From a checkpoint of a small transformer trained on Wikipedia: vocabulary 2048.
MLP neurons of a small language model. Each row is named by its layer, matrix (up: input weights) and neuron, and shows model dimensions 0-191. Each number is 500 + 40 x the weight over its row's rms, rounded and kept within 0 to 999. Numbers have three digits each.
After each neuron's rows, "fires on" lists the tokens most often at its 100 highest values on Wikipedia text that the model never trained on. A number after a token or word is its count.

L8.up691:493496510481507571531531516491525497512504556487486507548490505442473475584539449476548470475464510499499518560509554494491500545532567488510439495471470534496526533458573540412479415495479424436564468487509455544486609532522479504491465547465471475458506463481420546475521429459533437557537484494575527526566570522511534444496469587506412490446509500464469517528431505432456461491519447511542551600509455551479497563483481542485540472510506452450434461528453545493541436503531460411521452559520534450500458496456483493509471485494457483554454541445545493519488513492473544502
fires on: " mo" 58, " Mo" 32, " Mu" 4

L16.up556:509481498482524521470532611432570495468522452481523501521553448443421526520442519476445507498496472538529592469567564462582536517504456516497487483583465476474490497465529424553511498591552468462494472522532539572470472529466491506472450505423502558554515457540452483450551546506540483447495492413506476519500509523460475500486486457439501470430441485574434471533499579456452497524518596485473519548488526554514491488470452514559582546520472532545528535466506473501464519555510418475479483495524545498549481553461498503467416489541471520504540493505468445540488487512540535557
fires on: "," 87, " and" 11

L7.up311:495569546508489459541555474385465487526485496455462470494514542522523489486513547470526537563466466537554487487544490496576427465494560477531455555546424475463445569504484504414491508411508563488534447506493503585490452508436518478516513500484506478536512490457473572585520601559514527528523468492428500582544522542493499496529533501530487535546482519447529564516522439482571485470498581495521526479463491520457462374503487492517493476469492467487538510545495509530516530532611416456486504516551470510512449441438491560478479479567481477460454520485476472536520499528450498515
fires on: "ation" 50, " made" 14, "ed" 9, " one" 7, "ations" 5, "ight" 4

L9.up43:533479487522510512489453475429555529512433444471521498580546467510418430532477492446513524437490515533430530549492534501528488483545467495485469456561525400489531575462603564434511473512488503456482486459558481551540468518512467492485483496447458545455505540495481490550491577576546554458545434458519467511516533482472470514421491555472517570550517401446475423528460536520551438443579545475471498518433548484472547432549460495426535514437535549549513488535445509495524535511532557510534482460514441564519529542497478485493491479485494510488495490532476520463505469528460534528
fires on: " of" 25, "r" 12, "t" 12, "er" 10, "s" 7

L14.up526:389521472455480514446464477497499517529534556504446523517554534408546537545485524483464493443456515498419493543552492518511537585500510429472521537518510504472461531422556445455439548548532425510558522481505502512474516576523439434491510559481470490499480516510464607445536523458516538522534539470529535503566504555495459520546404488471492469509501509496521512503487524479474523437515489489511516526479548545448487552463529484481480507493515391496416498552428531538459478520428506443525547487585496466465513513524500492563464466586496524437426497419565486514505526504482525536
fires on: " St" 61, " st" 33, "st" 5

L13.up350:580459536459560548491490496470506502555537502547449444481497492494499517489467486440504513437496512569420514516470498478532529517523497464561517527503514502545462524426482487443430395452434524502465449510439473491461547523513546518534468485420486501532451474489426503500538529460549501527545477514499515483541495562517513475502503514487500499533503557523523516446532429478621533502501512425496461565505427482444582437540439383523527498481453502529537519432559480463440492510523530520533431549535472563445437511473494498480488452549481547549426474476493452557479461554522564506
fires on: "'" 40, "ur" 18, "hi" 14, "un" 6, "udi" 4

L9.up767:515476503478527506399538450501439504525499487458485494554600497451491522501455521441511457494550506483476487471484553521485498513529499494517548479540533502505488507455508533465485491549459488485429554543471453578578438551511467438522459506517469496442480485581562528458483530515500468515573445491459431508503582450538474540410524574481458516371414415424492530491455562579508461540501498544473572504458482516502549496558487484459519434481462552518444489491489493503491499520513449482558443563483506522504484503524524561473492585553502567487464528536523539498517494560464537487
fires on: " " 100

L8.up113:522497501505527500531488465455482570563486441541509487556521490475423516562486515451484550444589527513493536556514488505540514592533491454503533535539475492421474519506495449491483494485459607535519478548447427482422543517491449538482508493427473432532421528466449573536527533495490519510458451493494519549524502509452478527469440547538470509491462599545566421510486481508560479481475445501488475531506517502487510425579509512496508477562534378492552516486461539530546480494539501483470446530452447501427522537531552466516408483510542511424471544492544493494469532485566520525
fires on: "s" 22, "st" 18, " in" 17, " around" 6, "ic" 5, " German" 5

L16.up198:496444527462445491443514481447554538490557515515469574540487459549483500527502563515530516464470481496535444472565479517515474502479505446518473543522476513548472539490486479462604433476473434486496512535481498561394570512473456440514529498545457547466507505471452494464522590492479508537540542502473508477451512500539474490539439461448420504524425537493548573415480553555488425503502533461517522561504538469478502513489512458566550437514477451497497500459415531495488508438459515494513492489478564539484505544514561565506535515529489442444446529536414487555526409587513549546
fires on: "---|---|---|---|" 19, " |" 18, "ta" 12, "==" 12, "\n" 9, "===" 6

L7.up591:491481539423517539543509550520526474479484457443483474481502521450537485560547545459558496437495591559447422525542507507469509499518499514510377532510480456497439457418475464470476500500460528486430486577451448548467438534579480496493499499479534485463518558551514524508553562512570490539529483457557511548524543503499502585547472567513465542423497498494569498514480536442464523489531527496545468453491449465476534453579466514473506469493480481582507521514526446482455539507451549492506449542493439472416527538547583482510555501530475567469524522497451473485532486420556510457
fires on: "ar" 28, "r" 16, "ol" 14, " 2022" 6, "an" 5, "ir" 5

L12.up423:538483523436542539491469598503555511469542490465490490536520499460528462486538500426532487545512515526461503465531558425452496478517540407489477549485559560511471529447486552430469489477467403480455594478434504467437421458511467485467523530465493527505469452483461617468477489558570525558483494511510472526598517587480521564465560602529487525462491475461482525512565505551525475472467502478489493505457555503485484389511460449544457473465575539560452488505470479524531566528530494507497488471505491501502518506524528456516483480557516531485446454534505485453528434524525486457
fires on: " Li" 26, " Ar" 25, "er" 22, " La" 10, "ar" 5, "ir" 4

L14.up466:473470488507525492559529504439450524506515515496467514474567520536474569448597517477365557494497533524440489541503511525457494589529462510502512561494478576486528480482507439491452431510498438567586495500485534489420518531505473483452480497525461568536491542568456537420536494474502397520493482512553487492528459493508457486464501579518514504497541589486534511447498483462510543458531529463461506440525437452435489498542508542505519559470498388463472441510492502529483499483537474432570554557514497454450491490517465544569403539511459478461483488502479520458501508506434492504
fires on: "c" 18, "ist" 15, "ang" 10, "s" 9, "emb" 7, "th" 6

L12.up738:548439442506572488432464504482512518497565550480440587509510538485532494443504484525500569480497521427449559498512494500526425498522475454440613512467495481496465470453595506519481474503487496517464498584556504516471499539440428467465475496490465430515504613540445563437471484535423517544484456507496469489579495537546489483502529453475484499466525551464452463435440465524494444501481520499502547456549582551411475498506471539489557463413530451487500552543437533531482499580450525525569483527497493484471554467470445521539514540489507506539471530467514507501562508482503522514
fires on: "ad" 32, "s" 17, "la" 13, "sh" 7, "ed" 6, "z" 5

L14.up87:515483537474523495503453579520587553499533484497414485491535481541497545490499479407425511563524491532479552505490586500476440610576474525484497492465504499464485504457536471445510463519521460521517403475345500508465481452505455457529526565400507513543522478531514529540475558431482452539522517455471544534566505437537511588480493476440466521439456476418515545470482553483518494514502495436488526526513502469471516481520530551506485530493481475568459517540511483487483517538507512538565471485485537470502482529528518487515445509539486529488502464508557406499567464514597532516
fires on: " and" 29, "ur" 17, "ar" 10, "mb" 7, " young" 6, " " 6

L8.up696:488534449490525526421462475497460570458497438481440482556525509544479485485526520472484538446430414495512603492508582531467492534434513446492510494449488513495497493444532491491586483480487494481441473478539464474476483526424477539462439437448509488485436473527449508513492507386474477514510439567397545523508487506569502522434545474543510471510451505520450451547540556518499452465472448513521441483484543550479513498516543524478562529578540483479470541521449511483508494525577530485540521517549507547497566523456465552528428517553506512524507584497498402577541549513515532501
fires on: "-" 82, "S" 6

L14.up443:531490511451523467506501513453489468470509474527531513506558518416476503515530495522481514414501379458520502439510454551453485578538550421494479504569513582429454483489510483425442429499470551514500538555505498550534451590489438505480475577469523577496468495548533509479530434543479491556542467451525492517534551494486433543470482525518481529437427473458464549488530531514464550538527545526459521471544483509523558495557481492413465454548528470450452522385473470468542458522541526430564450509498507470491500486481544563467465500565513506520463477518508496525546501559499556511
fires on: " " 100

L14.up258:511460491437566498462543459475528512560457516480409498534495483506461460529524539486490592519466508528502475508537567524453544554606515492618456559491521551480508478427519411470416476501483475491533500549424454521468507552576481473530452555470484562479474490511444488493533483463540488568545532518520519468509532456436494512462505436506473570482493530477521544469464502524535482526498469487472493504540506436463438535488412483444493535517463544530481478441422514463435514514557527497484503544504547479393518521462461487540490552524465592480460487498526409483473499427501507495
fires on: "ar" 25, "ist" 24, " member" 6, "is" 5, " leader" 5

L12.up516:464479528480554544461506517479565523563527544513460479507528568471497482525560503523507503477520532498488475524515509506492487512566500459604508541473556492535476492479533487439517547570520485535519434497401504576522548471488472489579501457462510463525553426478534523536536506509478465496488508470443472409556504451456505512492471459505449588523492508494633519474541477543485527484505516484489529442522530566448496449569502461494427488458409514519451509473477488523383508538534477477511492485407415450503510568510545508421574490488535515489498497418467463512492515498441500421
fires on: "tor" 15, "ant" 14, "or" 10, "ult" 8, "ctor" 7

L16.up188:527488533462529466513503568472468488480519508530494440534535482493535523464505529466524433529550468481481668463478546467495516569481534506539540462508444503477507511471526446550467504525550526480456519581454461550438485454451507497475477568471496564524497488482511497506547468423557486543537504474496400540555519500516495470458461533492485553488516396514502492493533480474533556569474506464505391490493532539532548508433466502419538473482398539531432557498427566478485574518544440470492508508527448477503502552445507532437470490536483461485529525575452464457510450507482512510
fires on: "," 47, " 18" 11, ":" 7, " 19" 6, " of" 5, ";" 4

L17.up478:539499526482491535500482527478480534504538516511503467475467534436480518406528548494460518470533459584501555548534550516550499496457456542477519507571416463465518536377506484528506541541497451497541417569542471536479467504440368489491530518595430443524534469520426543471509560493511427531498507507466480516554524496512485476512482516573484480410482420484499499511443536475483456479588525540506572541460503520478470498476497474461651502440447531526499513543465487499564546577484468499487540482478514541472448513492536492468498525489505554477537468479449513490523496509494529506
fires on: "la" 21, "," 18, " mo" 17, "y" 12, "il" 5, " and" 4

L14.up520:422497524439495586528546528469532504484519526509476509559578461536509505494489481525500430459543521548454520485539460459458515487556519430516472493483452527481483505491507458507484547476443543450517437499494466499474527465494543455517523570444442442587517548540510531543445466486532471511533471522493419520428512550501512463510515511446450541452485459448458504492516445523507381475448507477548446464493507527493528529550471480403471547510534496453467479508493488550486508445515506443461450487432519470471475587477433551509491478626478490467478578551412474575514452534523553512
fires on: "," 48, " when" 16, "hen" 11, "n" 4

L13.up449:543493449485511601494497544404500537519536525500565530499459478477404455466538485474448520553456540541488467507544559496485448504514528513535551534490534548411456485469509456476425443499487445529531514471525491481502508522440505396515509533426447495548451508515523585427570527529419526544499472503497473522494425561511437557517522546481542547562474573428504520464490541535528482486543467494480505523517530454497499488503526489536462501504510488502459526546492546526433490483491490477514464520500472398442527517547547486572425478504436586482475454573532505422486482557522479488
fires on: "st" 25, "ist" 18, "c" 12, "ly" 11, " st" 8, "li" 8

L11.up708:533479419569493504498577469485426461470527471552483487560513420500468490485488464453518519542509512515570493499523531430576526509590531495511547513475460450456507477504482442571471484525501499478472512510510496540478471519385446439530481486530489444569470524561514490501468523552475497465428495479446518469459536485588543563467485513506457514462507551492460506483452460521524475501487552504429490514548404588470530442514507500502554495474560488432423601453546476545514453491547499462596491520523471525462429549451535474530492558531509527446492520498455507468518528585521520512
fires on: "im" 30, " |" 17, " Z" 8, "$" 7, "ex" 6, " X" 6

L13.up147:562464489513507606550516487438524507530440473524518464468492446492486538528492556502484508563452555453476467481446453473510474585518483474539515504464528490537523515547536456468478558476486538485481480465444428525461487495434456497434474442477445478552476527526463500464519537518471439475483535514526429486495490555498573562413489495473526561528516511471462510484556561513543397577579519463536448501525487523478510514569484522407550491487594482489463518493548488480477461527563584515472510576549486500480522566427430476490504445580476503440517533526485480505466562522509478443
fires on: " to" 25, ":" 14, " as" 8, "e" 7, "ight" 6, "n" 6

L8.up213:438488497460545510510578470532511527541548500521568480503492468471494493490541538474463525528543483413533408479541478382485469518514483474539535473533508451525503500496451505486501480529569519545558471533499494460523519502490513540538469510514495544535555563505494486471484490499498430470464486524526544551500560469446451510468499501438517430511434523498476415475436513432491504549552573432528459464486445524512453451467487540541498496464491467493481519456457568545513543512516459473618449542529471438484563634455560466516454543501498504464420528486572438476490485454577457505
fires on: "im" 28, "ip" 12, "–" 11, "ant" 8, "ug" 6, "na" 5

L7.up8:487498478471505526463533501432510528447574536526565515513553470428527493461537510502554487451524440480524438469522521512467459546537453474491551513498456564522487466457506534470526557553503516479453435530491454516467527538526510403532488560484431474461465484506552528457534527478470505523517520441473540530453507489528477476559530440430425515484460435467565448471418520553584401551479532457586497505465447483535492472528527369532538449503492528518474549529545525532487603532491448499464515535508534556455502539471498479496521580513545517505475521543449487492466491445531468564
fires on: "ta" 21, " a" 16, "ad" 14, " |" 10, "tro" 9, "serve" 4

L17.up250:519525490470474531539536542478510527520589393588481545534541558495476510453511418425460527502528470568542469471494529519473454535497551535510521522535492490462505442416515460486534502543514534520531518515426474475496479585475478406505456503387457521529494467578493473498467466566529486508543500510524518532545546427487574424512529537476431475498457432422415552506510617484464516459486494469473567475486469491430513508486468520474518499465469525497453467516545461520480492486558521481538449554510564448501475507477485524491440522526495532525475489493572511486552546527505552557
fires on: " " 69, " d" 9, " mo" 5

L13.up231:504524465515576503509503472530532504553538528515443509511537438416509520467540566544502478419509562449475493479497508425435426494528477458550488518540527526485477598483440549465415510515495477531529451531493526520477561522482447513464483531547509500560413549465501552477479570480498505542499512493568513526508491544616492421398571467477512511458474542537509425511475473450502500474514518509527547499468561525538425553495498475534507569511496445538483490495432499526444487564492461453467509531546506483567512562524469439563439481518515568514531489501453461433513482458532469444
fires on: "d" 16, "il" 15, "ing" 14, "li" 10, "b" 6

L11.up25:460504380515590516463553534449549498523502551456499531513525425500494548501477481475524548523528519487466597485484506437487562466542519474518483503499444493514510484483530487495466557463460471482470492506504539550514504466468444512467456503519484483600441554511455562527524491492494427563478430479491476475508538529534532477423535497473448462449418509524498503509461534462491448541454519470456424544475531614504507498549479477427548517492489479546538469513514463490515526522528519537524481553557505512503501595523445462486565509599458551443444518552451376493501440499529474464
fires on: "," 27, "ed" 18, "n" 9, "r" 7, "ing" 6, "e" 5

L8.up557:495515561517484499512537511603528470475463521405514472515428490443525543475510599441476501565524454455522451451496532557475506447465492540518474444545439486477519542484497507528404540469448572462535454501518482494498536531573510558440484565546500499521531486530476543500547484480531432552477441495542522522585492497526499425550447478500504535519528517436581524483438484498511483494500541443485478534491508458536523461468496529455494475414492505487536554430563528507536511581537457518560499594506514543456444454458471503530469483547494537449554509499488557567547449452458531533
fires on: "," 21, "'" 14, "udi" 12, " make" 5, "u" 5

L4.up142:433525498549534549530487456451503496531407453477468498540548499581477421501505481520480531542465417546492514438504530495548509437468602430488472508446489432452504488459542569528505471421513472476466487506467506503464459500452509500491485498515505543483459434482454508563469483550505473547511422502513481552505493492525487556483533515508476495523503485460510467472528396519508499524545405539527432524491508495504527479489489558458494514516481576366556483475525543434558502576550521484592483558562482545444534490459539513571465482544515434475495486480513491542541550564502472448
fires on: "S" 34, "C" 26, "R" 11, "The" 10, "N" 7, "P" 6

L9.up552:503434530499529562503521460436459556502442473515520526518520467508568517558416500503475524462470404461481484501524527493493508472520510530488519562521507573525383464448496571468533521558482500528542472548517462512520525587455507477493504568476488499443489487502544551430477508489522499458534530456535523493478495481519457563484549486414482488495539460567415564530504564435450450502476556424483512480536492554491499463525529514499559481482515526507535507501554546485504490570505434493556503495565440408495466553503513550502464519576404440502480466498516415451535489566560529540
fires on: "s" 57, "ke" 17, "ba" 4

L13.up250:481462520511592534489567533514597504519478486537502445508503458507483461538540501408509542496500434519471550524514527463484451500561578518502508534498443507450519507481550495491450457464494539493475485489377466456477441566524514485576441482455450576545501494484494573515527547480528460552498478486485500527519489509515531446437453523520487467554473442466432531414533497495588463506466585457491572464593472510424538471539503502474479546438452519500510506480497511451447473532449531549548448468531500526477530495440452497496540515548445548485466506491448493555491459524579434466
fires on: " one" 17, "am" 10, " some" 10, "'" 8, " most" 7, "ur" 6

L4.up539:496543423463516514540535517503450450463552518510473542537536508432528526582477473513527425573593537512518514497479479483560548549527503527536502546472484476488488512447480457439543515512477455504432493525490456515538407440545454477502481486518521461547572495540542476520477575469586433458494495485459467498497520497564487515472482553447478464459506556517481453434445439509543482402533492505468535472510463538479498467530349487508516539517485545465534529536470540485501484490482556508450527531360462500476493540449566496496521539460559534519534466518493552516460470509451550513
fires on: "an" 30, "." 16, "N" 12, "n" 9, "ed" 5

L8.up754:495552473479514482507497557442463500553452540469541469547514499448441431535522461461520434448534539466499490511522421500454504563551522456540539446502572527526489525506512450483423515495483523488538493515489486515533597452456469452457504530496492546475448538513404536499512519429545417524530460506501466566513577517499560509444450475462426467465414451464537484470454510495558434425463472504462532517443492535472461467517464508520483520546535490443515509546498506523548561482444533443529427528470465507488475583429506544494439550589449464453574538471504518475460477512505506529
fires on: "," 64, "s" 14, "ic" 6, "ish" 5

L11.up364:498539448505500568468504561491542533545547556522497597453589525516525553487503500479468562545549485488459529563528520512534456435574484459468464565433477471482463559476470520489527444525521513525448386620424441509494446483480425421510511529504495474536452528558472471543505540478484554553520396421492475516504544536512476500498437515441488509516508490472533480408485528476548501557540484488520549535492491520457467537565478531425497494472463481447532500554461479505568503506437516466585526552542523525443511483515466509521506480504491500500489558504517455532511499526458554480
fires on: "c" 22, "C" 20, "f" 12, "in" 8, "est" 8, "T" 7

L18.up124:520505468504519492566490462456505527505548529522505515484506508460499459535456526464431452547472472514470566432564477519488503494491488556528527565524431566575529560444502485469513502483593472446462524515466463538513586462470521432530490497523486467575512549538519507534573535513467463505490466561442448469550555578566515430493571495495484536378500493520446523458582501513507450518468543543488477423523484427459523498460460543467454535497457517515478538433532524511561501523472472520561475531478502520453518541399516483457500557480466535483495528481548488551487452553550411476
fires on: "n" 21, "–" 19, "an" 12, "y" 9, " N" 7, "N" 4

L12.up712:525485563485484581455520501465535484517533486516427533495514490457451476458505486428572570459525483467486455556556496514463443515551505469515482444523452525403527432443469577443393474470534495470501499530514441484605543531481493494556476435455464494476502567513499504522499549462512490562504440539505541516522528426514539477469498518523445465510479429479466505510486506506565472484451532457477575509502524578511449445527484556436478487380511520519518491507459536506541508523407584475559467519470502494461506521483557433513563518480521504537484461563542551528494539512531475446
fires on: " some" 16, "t" 16, " most" 11, " of" 11, "ary" 8, " more" 6

L9.up698:503435525573488524512510539514462524526544544515521565473472485460501488485474476494413500499402507519435608464550509522499486587480544513491486550480459514530548496489559528464509476472518455423491416471500492535500535533507515480527451599453488537516452521508464514429593481572493476558529545481516532469534558542558513429427544528487517434482538478467471493556482486500508484576518491513552447542426474542480512505520473442485546454446472497512431495458474573462536566445489422485536466584550466524510510431470476574524512442466504489456478518464478469512555477482530526456
fires on: " mo" 83, " Mo" 14

L14.up330:473445508512452568455574465487563507531493485529564493450567486539489564479461556528436568493563516591403523533473550560518495511600491525506584511479486479457534500468527519490513429515553487538419487463505504470449477545454412516527520436463566548506462514579468513477448535481513537479509434511547502489471499503496477504489526461474505509506488440483542474512527519498550476544579494503468523461567498479466506498591531492414578485498447548512573536531471547504518514498505486535488506496465440563380527531525500467520536535451523493439476479434545510548530499538469527474
fires on: "f" 13, "ran" 12, "T" 9, "ra" 6, "F" 5, "b" 5

L14.up518:469474422507434487504469506436509541520498475497469508469519497480486423515443566568494506486469447525528521505466512465467514477506564513476471422470436492426506507528552515546492475483568505437496436439486450457574548564537534512525499476514408468443575478498499501465504502550401536544556495448489560495566510547535498481484572546455548556464448545531474548495526531555538438477450514434490499466537478495406430531463464441513470470475553495513523573478455554490424426503546549534457518464542504454478510455495475452499547472494527433534505518455490493451548492554554511497
fires on: "le" 24, "y" 9, "way" 6, " House" 6, "ion" 5, "ke" 4

L8.up331:532543509461575584445479452502521541478465510446396483545508499477607579488627553486550478475529488522423499476529513533479492583442481485494525570527480536488500465493529409457552432473572464569531475409481514485459501505499471465421482412473519504581482495553462569413505560439458424465437456520486446447484458475518439554493546554499522519502488559514505517544513513525504487490480520500513502500534437476496497543476492474531534521522495423527494455498460513486495521490555504518572544481478511501542578488503483475518453486530478491492465503541525484471511483538465505459
fires on: "ar" 19, "vo" 15, "s" 10, " San" 10, "ist" 7

L9.up296:478467427450533492573468517477512513469557496539490602499517521478443526496571533513425541476483497506507514435532462479477494533556518437521518525524468456413475595525533457516479436415475514557419481515523522453361522512411469507578441500468491451540473498550471501490477479422544546491449499520459514457530512492568480489456538502487496468508496556536522500500470551492501521533504530437516556491536528501503485560518439478563561501482501478444526479595478531456543524566465460462533487585474505564479469459474417516544527536472523520471453507523480521527568499497511531546
fires on: "un" 24, "low" 12, "la" 12, "ed" 8, "i" 6

L4.up472:435508418386516514523547578468473455499540516465527486518561491428460543487637438461520450488520536487529534445541460450494504492597541492482491455502509539526466459520496535548486517524472449446430512533510483504532392421555496514463567504463517537539604524551549511481507532496500450456443509502503473538507579499559516502521502519413478458485498520508438466453497482497488498485530512536542561487533526536455516423568444489519485489492466495487550450589461494521549495501497538446491502532457484510422471522516560553541491539513520557548497542482435527506533478512523497508
fires on: "n" 38, "ne" 19, "an" 9, "en" 6, "." 6, "na" 5

L8.up661:512528413500520528496532536549458522573565477436555567542513463514452583448488533506437537527501514536505517453515521546507482499575546471495482523471500520416437485528558466508538459505488517526450468461469520536492444462415461564490479507525474449542428534488543499506500491531528535507529471438561519494493514548480376470482454484479544496471491570482542459469477496483521475466538454456511570512429501472486609479555512457423491558523484474471523531500496513506556487428470465485551509493478489576440493548540467539506495522441547475471516536477493548526611570536547446448
fires on: "d" 22, "f" 16, "s" 16, "ed" 13, "c" 9, " during" 5

L9.up410:582502514479498495523474562454487485519516465494561562514484483448471440558534548495435516500505576509461500529549545504488475543509563472493452482502493405448477547414483519435486568474462438540504518605534449584538481560471491493509486464555437502532502480476450506391550518535560506522496453498496449447515530512467515581548479565543513461450461479434569535531497522524547473406469530435561434538467529459429563424553500499439488503445574509515510486553501448510546525553522515508522487481540508499521528527526546440519477495528528520519449501532482487477466540513511520503
fires on: "er" 27, "ir" 16, "r" 16, " 5" 10, " major" 5, "our" 5

L9.up747:436545470543480525562475469396504560526464506462560529488540564466527470501528529462432501459520460498471515582580481510553518526505513440486510520586477513479480464483572528431531542476550450461605474552417424534513532563439447420494501478500457461397538519559498534503486492457454527504525435448533530562487464487498471510531453492508458545443485521491463502508529565463504461543584505468520458482483468473442481466516559540462490489459459465430555488581563516499480458445514499518514446481570488486534536498518482532500511471509550475498480510470507478453494515529590474513
fires on: "st" 52, " first" 13, "nd" 10, " Total" 5, " st" 4

L14.up502:460447491507543590456515543509497503559523480496483527504565485525504512427583499501487532500451517498409434453517572507466522554485475557584519575493480533458436514460527563451483443551483473533472477481488530527535583601492486549489481431449440577526461542545549487441497503496527464521543483514505511468568518513460399480483489504480471514525470538492485468459456561531523496497548476419431455492544506444484477563497528484490442526475533534491501542482514485506543528569536474415588501569493517459442477493497546515587440546466493490469482454509493464495515509565429489500
fires on: "s" 24, "u" 12, "iv" 9, "oc" 6, "c" 6, "st" 6

L11.up697:517575541521510534494459510421425502526512469495470464482469553459476517375519559518484510527455442452525543506478504479453431531540549462531474497534488501449449502493453444472497471432437473488514544515454509508530519501467477458536410596492444537552452450511484426528544560516511571497510453455469487597526481476496426477518522523547482602497461542460518485538514498418601465504488529415536472485538487486517484508542495499420480546500567557553558532514545487499542440480561505469580503493528560496515463457519458506491469541551464493483445467506485457511494512503511537466
fires on: " " 38, " of" 12, "ation" 10, "ent" 6, "ations" 5

L5.up239:476488455491506484528507515483571545604537467473576541522478510522484467613486520537456495529526550431459539512543483530457469487503544406532381558400531532456499547501517521535493575503497490498454500507430498519547464521436496470534495555485431489485458493494463511492528523467548493540488444498565483515489545502498480528503463551518506522465508487492536505487465499518474500387518448409524468458571573524432521510526441520370470500437449480463500506469458509508457514517467514538460481463474449470594484570561534467497466528496552567468468487472523489468489466497484520487
fires on: "se" 37, "er" 12, "ol" 9, "ir" 6, "re" 6, " three" 4

L8.up608:485455489490507539488508552514540473477449429442402538494470523438589492524514510473493548467547478535483521423532543499490500508497524491517454516497449512520533508466474566591485524476501396545456473451526484521464475476489504490494473528502508564514543484508473473452544420572417422485521494470508576520497575557456448527512515513528510490488526502466419493546502561513443463550518540417502537493502461579462452496523486493461507546462537461494533576470518512499540471591456403514469532520493500455538445458475450495481532521541536545408513578509539479582557474556465476502
fires on: " He" 27, "lo" 11, "ro" 11, " he" 9, "ot" 6

L8.up447:472462524562484606483555492487445596593564508508494523503480527569415569509508462472444535488518506481495494497545557468516521503512488483545481518406481507486533523522533524476523551517501504522517452484401466455534517479404461584550479501467537528518503519430484516542478420504475549539525459525547436533465583572518439507436561498532518450505515521474565468473502519484549508536468470510552432429478529479434516486564540488480460488472498518509466535413508529512461494461463537455485462501466489457484484538509459513518565496512517528425430519425535505527533541537534456434
fires on: " its" 14, "ten" 10, " his" 8, "ed" 7, " found" 6, "ic" 6

L5.up458:491425532488561476528557523484514517547491520539448407534523470442465532470609441486547485481430449510522456513496521458476475473579453496527513491500520482476524506446561552467386493485450544497502483483486490516470549588532468506472465532478451546479471492479469497528562477470569526513454483548479496551567532481489547560500517475474483559488478463478529526523456443503561545576486505461465470414455529472553410481543485510526485469466470521605477502520469542498453483523578498443515511495491501469443512497472664472547481515527514503507427489483465452456467511465519518517
fires on: "ar" 25, "il" 16, "ary" 10, "ir" 8, "ur" 6, "ist" 6

L7.up599:463504560581539567468470520461516476499503491526508492493492545447501423520480558508467480494531508526429476456552534389506514531518542450510535542558494562427538511520443545543501521407477445474495481468520426487552516506504502450492461513489478526536464519510423549469523442461509403557445548511504555491512503472519499505438500499580530448548458438469409481576497455530441451532510561420555498519561554535499441514477475461504498482476500564487477511573532459518532511593531492516528521486461507427495552508483520461538447518537467533446472539484513533580520441521462495462
fires on: "lo" 49, " he" 8, "ty" 7, "tri" 6, "cul" 4

L14.up494:406429491453544494503481514448473467478491476507460471463475490472441511566494523537462549495511488571538521576469449471539503483490552464530458517513589551463504520540494530577503494500531502472464478512482525510517509515519441512563469579480508429516494492569445481508540455530533536522546582471448482491534405478484470555514528495450491531541486558468502450481538472472567395538506546506543501483512520539475441529496443461531530510416487531443469559465457560505429476550594510501509476473586461435546499519490459447587536497534496562511523537493406455518459465560495477493
fires on: "ium" 14, "um" 12, "y" 9, "el" 6, "ion" 6, "ley" 6

L11.up248:421527510522509515445585491498516536589507445491523495511518489542557496514524510421431536420542518506531417491499526498504476571464636447553433495597487492469480496492508447445514571525551502507525477436445490530508488527483494491522469522476458508538535487528506541506535532470448481505518537489489492484474523476461457571477467551473531501542485513498481565455430529462569466520522518508495513432545513476535493459531533527531507482542498601484457549430504533561484501584565489493539466499434527489478458599475522495529377591478499500531458520460452470490501484563485515485
fires on: "ant" 12, "na" 11, " father" 8, "an" 8, "ence" 6, "ation" 6

L13.up626:491486445501522530467507586496501559492562479534447564577480552481463492492513503458440520535549476517436495501439564549530425579535508351456544565458575495473479485457481543446484453475532476478460461489443436521477494489420465450449509480434496507521421500536464550492492567495478524531471498508424507536526454526482503513503485497534522437532478537446485489481439530488517457500491480476423514587532510494474541406543529450437510447527484491525548492508525489543540488507520538493559469515463519519457577511514518505508483457484514511503413487493549463583543528575469552516
fires on: "ur" 22, " pa" 13, "S" 6, "c" 6, " a" 6, "st" 5

L11.up556:516504510537525518529544456476518557540546518487494485485470511537457510461530474489509539485428538527511499490552581472553517484415501491529523542506517482418456541466485485472523544531470523472469440406522509522518549488424487535485473531484512449543496568507465481493526466560421495465541442512555523544500535575528490544449584534430486484447547516504511469573391537523503565480456493476515484477401508485537512447562505489441470434429495401503536509438495447520536446547458504502566456478524471519515564537467507540511458486511552443498478464392467457514539501520566490440
fires on: "ing" 28, "ed" 19, "s" 11, "tion" 5, " his" 5, "er" 4

L17.up569:491474478471485501483512541476438523487464442506508536556496532493509440476477529472381479480553468564461505517519487430450501548483515518468542566452584530430449533482531502510572510506517450565524486506596448511471469487419491477460485539441467466511508517482500623513517512547473496494476459480477516483509466546439467477518559570494428523468473532507521558499510541399487520545558530454448513525509480540505562473449518483494556420519509390477533518529512501528510458512495498419585565529527442464522511521489501551518446604582473530497526499476487513517541551516512550508
fires on: " co" 30, " He" 12, "s" 9, " Ho" 6, "E" 5, " E" 5